python train.py --n_head=4 --attn_scale=0.18 --tie_embeddings=false --optimizer="muon" --weight_decay=0.019 --batch_tokens=32768 --steps=5942
MLP neurons of a small language model. Each row is named by its layer, matrix (up: input weights) and neuron, and shows model dimensions 0-191. Each number is 500 + 50 x the weight over its row's rms, rounded and kept within 0 to 999. Numbers have three digits each.
After each neuron's rows, "fires after" lists the tokens most often just before its 100 highest values on Wikipedia text that the model never trained on. A number after a token or word is its count.

L2.up707:479457480427552463435431482530552391477489404486404558521592488535483436502532580580449441568507541500581440494464531570525353571500480476483454612493455543475490477532469497465458532489490454526570498486604514488510524526528563428487494466475474504576419518448529475524464537441454436545494603539558479472535500580492435491416513584486560481372494562437439605460482415546487544539522554567473503531455502424547413555512411497467440522546425457517436521519566411490489489475486486457447475522413532492498503452478419441466416552483476457512505564480466517556556473432499438534
fires after: "," 14, "." 14, "2" 13, "1" 12, " (" 7, "3" 7

L4.up48:442526564481351541495457486440481404498452520544499500484454451543520478469401470527458549460410506450530504531484485456498432546536538541461492513410590475486396455537502584433506478467465543508516495418517486353551591436490479573465434529507545486529473415444577493401535511536490504593541564512541529567441495551493515412446452446588570549471543505454460406408462488445536577535510566446538529488526366568525455517559428459540492439542482550523460487505576618469446387440465535462402462506424530445499492526457460566553537514421497404548515484445473536506505412513511480529
fires after: "1" 49, " the" 8, " " 6, "2" 6, " S" 5

L4.up937:460496468465613463522560540529544545483478494520435431544499540475458466502504424465587481563556488545428530482466627417527492515414564474499538461526523554529523579531498441531506491512463569490454588482527445634518523513495515541485530493561370502536459468460519558546453539507517426516506589488480463550479605459454465534455505500487573640544466511537498454420479477459562454488505554502467453531418481490474450584529411533507431596546491436473495544465564491464512575531472504531536466499395507509515524617511447552604408467452435469484416552498442543596426585477615490520
fires after: "," 19, "0" 13, "2" 12, "3" 11, "1" 8, "7" 8

L2.up16:398487531484545395444499518451540489508484545467498526532350475566502502553522507509471599471547443473507490495470374493507525546516503545500543494491513516573546617438473551566506501452543572612465501569625491523545504467562454574457450544430552590505450481451502529515500462443518508515530495570499530446480431586467539497441509539516439499497494447509526590509432485480527531388501522536496430532480585477450447492505413504573476548499511460537483479508564545500513438439541573553539453584431565462545563421548499582534536473466511505492515443595494484541487491509433481555
fires after: " " 67, " (" 17

L5.up109:468423576399468435569523517383520553444451523544435485581498431507569464512528328560547509408513520491526508508496466536496563479476562522592476512518539441546607520559534488475613504488563474454427480494490506369495560488583429444547508589526376516550521642583481448509483518533468525543458573517532497451561589545453527578575592464600483518462501486497497443476556501582523525450463501555485612563460510497415470550464441539515618473495448487570436496416468621519450537537534455512573478500514504552560517590456525509509553483457468435522500418554482561488519437481527501518
fires after: "1" 12, "8" 11, "2" 10, "3" 10, "4" 10, "7" 10

L4.up423:464531553389449502583587481435389458452547390439456543477440507559519353469405542415532443424475537567446562510458557549564480505538499458537479455559566503545425460521438638474462511544480461588494521574450456419497567499483480575476436554585498516544527487503394531575541543515461496537414548552516527571477491446420455433467467541502495509465494482307424518555484539489516498528441499521473444478446498558441505469483513476536509510547498592451550463528533465478574449486497490473502563404501508518540501580385459536490492477475590470566541443421497531530514503467457473501
fires after: "1" 67, " F" 10, " " 7, " (" 5

L6.up732:570490427406490442534499509467510529491535517512505495498447548487487384544469526518516480460485487537508450443588560472503429538537529467408561400523575433469446489434509504535531483556537536522510399587492481522464544525391567560572545477433454432525512519429547569502424506531563483588448485502575513525478465453535561504397609432546539486542458552601437491459490560536543574394610534457591550499450477558411490508387541443525532650488475481492516471431480453545496499565442511501519482576413549444517484537455511501497513363558580380439440483556430603516460477503610521507
fires after: " " 41, "2" 15, "3" 11, " as" 11

L2.up398:439480463465457376497531517456527487434379430522371471525509487570550511533424428521505460591522490517392468639449608455457411586471501504503511488488474552462531573485516476472504489417539476484510597592564534511415544427459588499429521521472405530511434527536519551529543438461369420567508517450556534476542501449480495459478491403505473518516470542544522474482426437468520510432502603506426511494485540431421560503526498520492497552505521494454431486529481443492533472537479528488458465536517553514526546629557382524533420528491467536500411439437519546495512467560507480483
fires after: "," 37, "0" 29, "5" 7, "3" 6, "7" 5, "2" 5

L4.up55:533575506455530501488434501391447487526471564584505502462490544576550530499499424488454546451479453394417564614472533527493498504519573457632461496551496461505516529446553480461482434568379529478556476542560476467537464433478413500457489497486575407526552554404588575565507498481555468547525495527442502461478512461518487553580444541552567520594620495420553597525493535427412446431549608469500515438363492440426477537578543482573505515429584513576437437483459550532407542527583457516466541552553481447491488511474510466563531448479541498502500496492541495597418435499446535506
fires after: " " 38, " sub" 7, " c" 6, "-" 5, " C" 4, " |" 4

L2.up236:486474518472430446505478532465483503464539502478417568607559504527547493440513444494553469583442517574479487542504493551474427575486480519489553544519542486503367584477429406457522395551456553492487461496570530601464546556526506439483422499550434514577441468542543565489480490415505522535538491456533558505485474414530468510499483504550501573485564570473527466533442538468536454445554514473469464489491477474462602530440450541470571540476475419613569518489520492567426482501443459612577461574481626482532519510450466597438523438498527495608450464523381435603451625497601501572
fires after: "," 20, "9" 10, "8" 9, "7" 7, "3" 7

L12.up30:416402483538521562512494482558516570520536548574513487485433465448538533411459406500580579551483416486556560532459421480515495455460529492550429473473457421594523410546451532544534576467391458486472513522511446478487456562529542496515503413482529453454444441540479566413542508454517460471492569470580549454500600455511463585569501529567558589502503493463393538508506544409498579491512504411516482533486465465476563425479531523564449513563420519442505553549550329432546419560525512558547443537396543418477518538515437500398491520484536408516499456523556492526542495513447512484
fires after: " the" 20, "S" 11, " United" 10, " by" 6, " The" 4

L5.up426:500488539518514549500464461496572532536516610473514500440554570586540557560414581523429501412437495456523491622547553418356491608588533488498512578483374549456528480590480508525536600542471378519467533542519486542538448467578492429479487493513488378451422482549507486481532520465511487553542493529472555580455477494543575497535502450524594575471512507522516596405489470409448595482369533494531499477462556601627508532481512500577480501619572469484523565518588489525527508516518565609527455489547529530531515555511461472418527514471575547509588484553565473478496429504479545496
fires after: "," 44, " United" 15, "S" 6

L2.up930:448557500439518454516474526465538448430437510608486487463524451522489472553497508481488505536519536455483544524490493482547591495535408474563513539506355483517430471467471525482400473500501480561524456530454538458547589481573506550541398509496538461650449553529433495532521452483493559495572472521556518541450469423486490549578540503419504576463532506427397616535548543601616488451570502618407456523490450534532465477411479408526461575543371461511469465504545528547472529455514465436536505458609471413498536578506492513496452496432443554546454467526429516492477510465454429494
fires after: " " 40, " (" 15, " Par" 4

L8.up932:498528452481490432581506499487464520491435483674490451474582518438533490567503550549370422475419376444409461518426503514447547495462599534529488478496623415487560420506564506536462515566390557506514410509499509461513502528459448537421483483511464510480491567465479429418568508497496516424538487438469464469570499543511459500511483624495533583554584434497496484568563509523388611466547540545527451478424468561503487503582478428488506501570530508470485473525465518528416477498524488532550490525525523428486467572456530517435475605469482368454543529467547530510464420477438441519
fires after: " " 33, " c" 7, " an" 4, "curr" 4, " back" 4

L2.up346:450409448511461518455402464422467432546506539582422526529477455479538551502451496469535534540409566461518493475410494446493400606572411515432461476482463410548481484496463579546534461567508544493426509500516414498507536565430524508538486505594527506481545530505404503470567398537611441522469531360626462574567475519448418568443478558599536490531564563517536506496482526574464544465485482511511439438526439556582394536440498480471481493510515535548485555450483546456462519516539571513498493453464546471487554510537581507539487398414525540441476518594512362459513499618532461530
fires after: " " 50, "==" 8, " O" 6, " (" 4, " F" 4

L8.up121:440474573501417426569485472530533534535449554516554588488484512487452522575483554468554571462366438455499475435512542515539493571521472492413513553476592459499549544504460586509480441478486473526492484554556504591563480532489549597568475583515550569568460485421551520491530396524559491545609493472482497554437501501547522521538632491577466487579553478406528500476485485487544503375506541492534489505459514491503494488429639490577567559494537491555468612414443477403567543438521483458532445507417530506528459452619570453536452398506580458548433521527510478482457535519548434497
fires after: " " 77, "\n" 6, "." 4

L6.up598:452504512403479426636500462481484514458445466536491447574504494513544485505557433566488521498552543475507448548501511417442553484525520508511476437380543540474548356513545467506484609422517519446524454501491566407557510382495460470503491425566380490543534502526396487508600489460439510505467504476442492429494534504554533492494473559554486421441484511445500472456545514505516512478468543486542549588537359527431373543445435470472599461548464467533503506503347535597542500524558410608570481500448588456559505487523486493498517551471462538515492481464477459542500520447504560490
fires after: "1" 16, "2" 14, "0" 14, "4" 12, "5" 9

L4.up865:451483473529488517464493579569531507517514515513581559445461571508438481514526435507441507452527487482427486512450544465377467565519491570540494574510440468558576446422506555524575529498563454516370472526502529551514506585556476546478516499530516475514575577451505444473510551496517412405616603516487545459551553437434537480448492529500544489413498534577459469515487502561446566507459561551536504515506489461431543470555544491570469519610409497526538453471578444449542443580462532507477478490507522490473553600543456623509552520459542598497571468486551460479410500465389502434
fires after: " United" 49, "S" 16, " the" 6, " syn" 6, "es" 4

L5.up625:556540464522482435446498555550479433409564525534480452472488552567374529545431477440521524530497457481433481400456458554459535450562494558559543458527580521521447456432503546501485478555457469496492430489565447485403519526603605460427544546562426549561499546462561522489407528497416600537512496525608491510458528497399431641514530499446505457517438544586430521481604510598612528505513448414436524523439532477371582541505436538579577496525419428489501479507633535563490441517438513502530587541514507445524485523441561506520456453471536432426480513472405477524436542468538490436
fires after: " the" 30, " as" 23, " end" 9, "0" 9

L4.up905:524458495401453479339503499417486502521461469555613486478489505581426499583574518530417512553417471466424460442452416375535523498498409603442506552452488532424482463428520533453572466524440417501517515564573483534467513480611520485507561524570529421554389462482524572493544436530480458510540448477544551480474450533483393507581515498534524507554501427509564456532530541503577507552495507485474588533486461445457449519584366526586551543469457455509512518476524410526558376461489544462468589418516571434408489471512479477464539532532543474535473467402560418424458482550495538477
fires after: " as" 20, " the" 18, " c" 5, " his" 4, "'" 4

L6.up616:418549506502618553369516487498504491431483387528502472500532545585455568538424491454477444456511471444459481459583510504505614534484559567460497448450489534468404380509478659442492482512422516587542491532568410485520418515507510486551512524432459504500491467459598549491537480457412516525498513521478588573482492462478509555501472411517537552485429533503526487570425519415562488432415466534397491606529498589467485482549439540493499526457451546506480474497551502447452423556500572442508485396413532380510459531520610469551479447448483429487484496486450598425536449536500496478
fires after: " the" 28, " a" 10, " his" 8, " The" 6

L9.up370:474517557534468504557492468559566459468482542589509503531421485506481536624511539502535472428513549609504502453401511496487493562523515479487582467484544443525492595488527560350454400514418527432590458545506532580520558478525555450532381485478515474483516451514494528511457507472420493481577482496591440489400552458491462611533499416535538530512529478474601545506468460533430547498498540482424484538521493399418507524522514514477532539478534476521509420501538512553457459481529434580349468484489427517521471550517519560483479452485507403593528507486441434444512493410542543542
fires after: " " 37, " —" 11, " |" 5, " re" 5

L2.up755:573466473441515473531454515477487445539511421523580558474496460391418505517506448400428511427490558437472472525435506552483490458505429453493518498475541537529460389458472508549473458578446482579525550561550419538455568486463549482637485445602522467607519462479470517480527536565522525539444459524513543489402586456518494560610448460549655404552463488530446583425416487486537511496499520556512505560518488444497435419494457487525512598482427582529526439453478542528472509643476465560522540498448531447488497517378617539472536503466479461555503440560461554428471457467429496507
fires after: " " 51, " \"" 7, "-" 7, " (" 6

L2.up266:457431450450492513598664397454489470542483565463519491539506543477576476451481464552538541408464520421510499393432590501568457582504472490562437435433541498469360520593561511457480438582508506561424502571542508455585518488541520472482513500459475450523537469447473455590546438484504471536515543531507549494530484540645550410466484456493524508488409493476415417489445453524555496457493528535486536540495440538516499482451446457589448406514557494552486435593546501592564560465551494563547471516452444489556511523460489503491489577492497461451483523462426512587471448443471431445
fires after: " " 70, " (" 8

L2.up562:485428554502584448486470504473491421526504527483554506570500532459514483516433467458460497457551555476513490531422456559540455468477482445437538440551540548490468577457570475503519418525451570455601455460503481519413621479512517550580474490545630483449455532510576484504523437456463524571431503494523515481466453500472507520423443536537599546444521511570468501527466521560508512456561476508499428461517604487527481481484529434496514629538469539524562515428563470610451436460389550553473507461468551463459534563456512428482383482517393458487593398419405451469509523456528480536
fires after: " " 43, "/" 15, " |" 8, " (" 5

L2.up101:520469506412433446544410651415499584402463472476417508464517472503467519524549548487537503527599443486464422531513474496432527578578508491450592542588518528487540524513512493484412541508442412545513533540559566522592507496594489512483413474482407555533464576469455525445541519433550421474503478467479548479539531475487445493469526490500558521439470566534490519458509487457500573518560545521509550535364466431433538447476559497511530589526447533596545520443465546555528525577425518586456507475531517459597550549476556489476509473537486482599443527500342519574530555545542494593
fires after: "2" 42, "3" 14, "9" 10, "°" 9, "1" 9, "8" 5

L9.up294:506527461380490503562584529448543514529576537448538430462488532539439562494467487524567557525480405513439466428552554516586510516505430446430513472524544527417485489479470569500542424527579525542478509551518531505572428504487472512548578463438542461593474468442526612549434493604545547566525475504469578376477448528501495546500632387557479564448530396477497536459510494495425444443482486505555435545452558502463504520509546501578465485473527523510488469494470453494551532550462457427439475551467488491431425531529421440418402445513479503478527461497452558442488553505420486476
fires after: " " 68, "\n" 9, "°" 5

L10.up627:504495516530565413531483522524591484519442481466490600550487538436482513533516579535559531519480485513459423498469481445529513544477551574495465496578519472549483393526473571500415514473615442489540413567540524653573517585458468446513383525491523589446563511437464590479533466499568497484597505512553440433471457520581564477421511418532541451562557494445533473428444527507501437466502491491478442563541498513586500408505464544504494616412495522480563475481471503484505481549570570536508588551548500497559484495514548497478580577516538421566460495498400513511523481468569443460
fires after: " " 88, " (" 10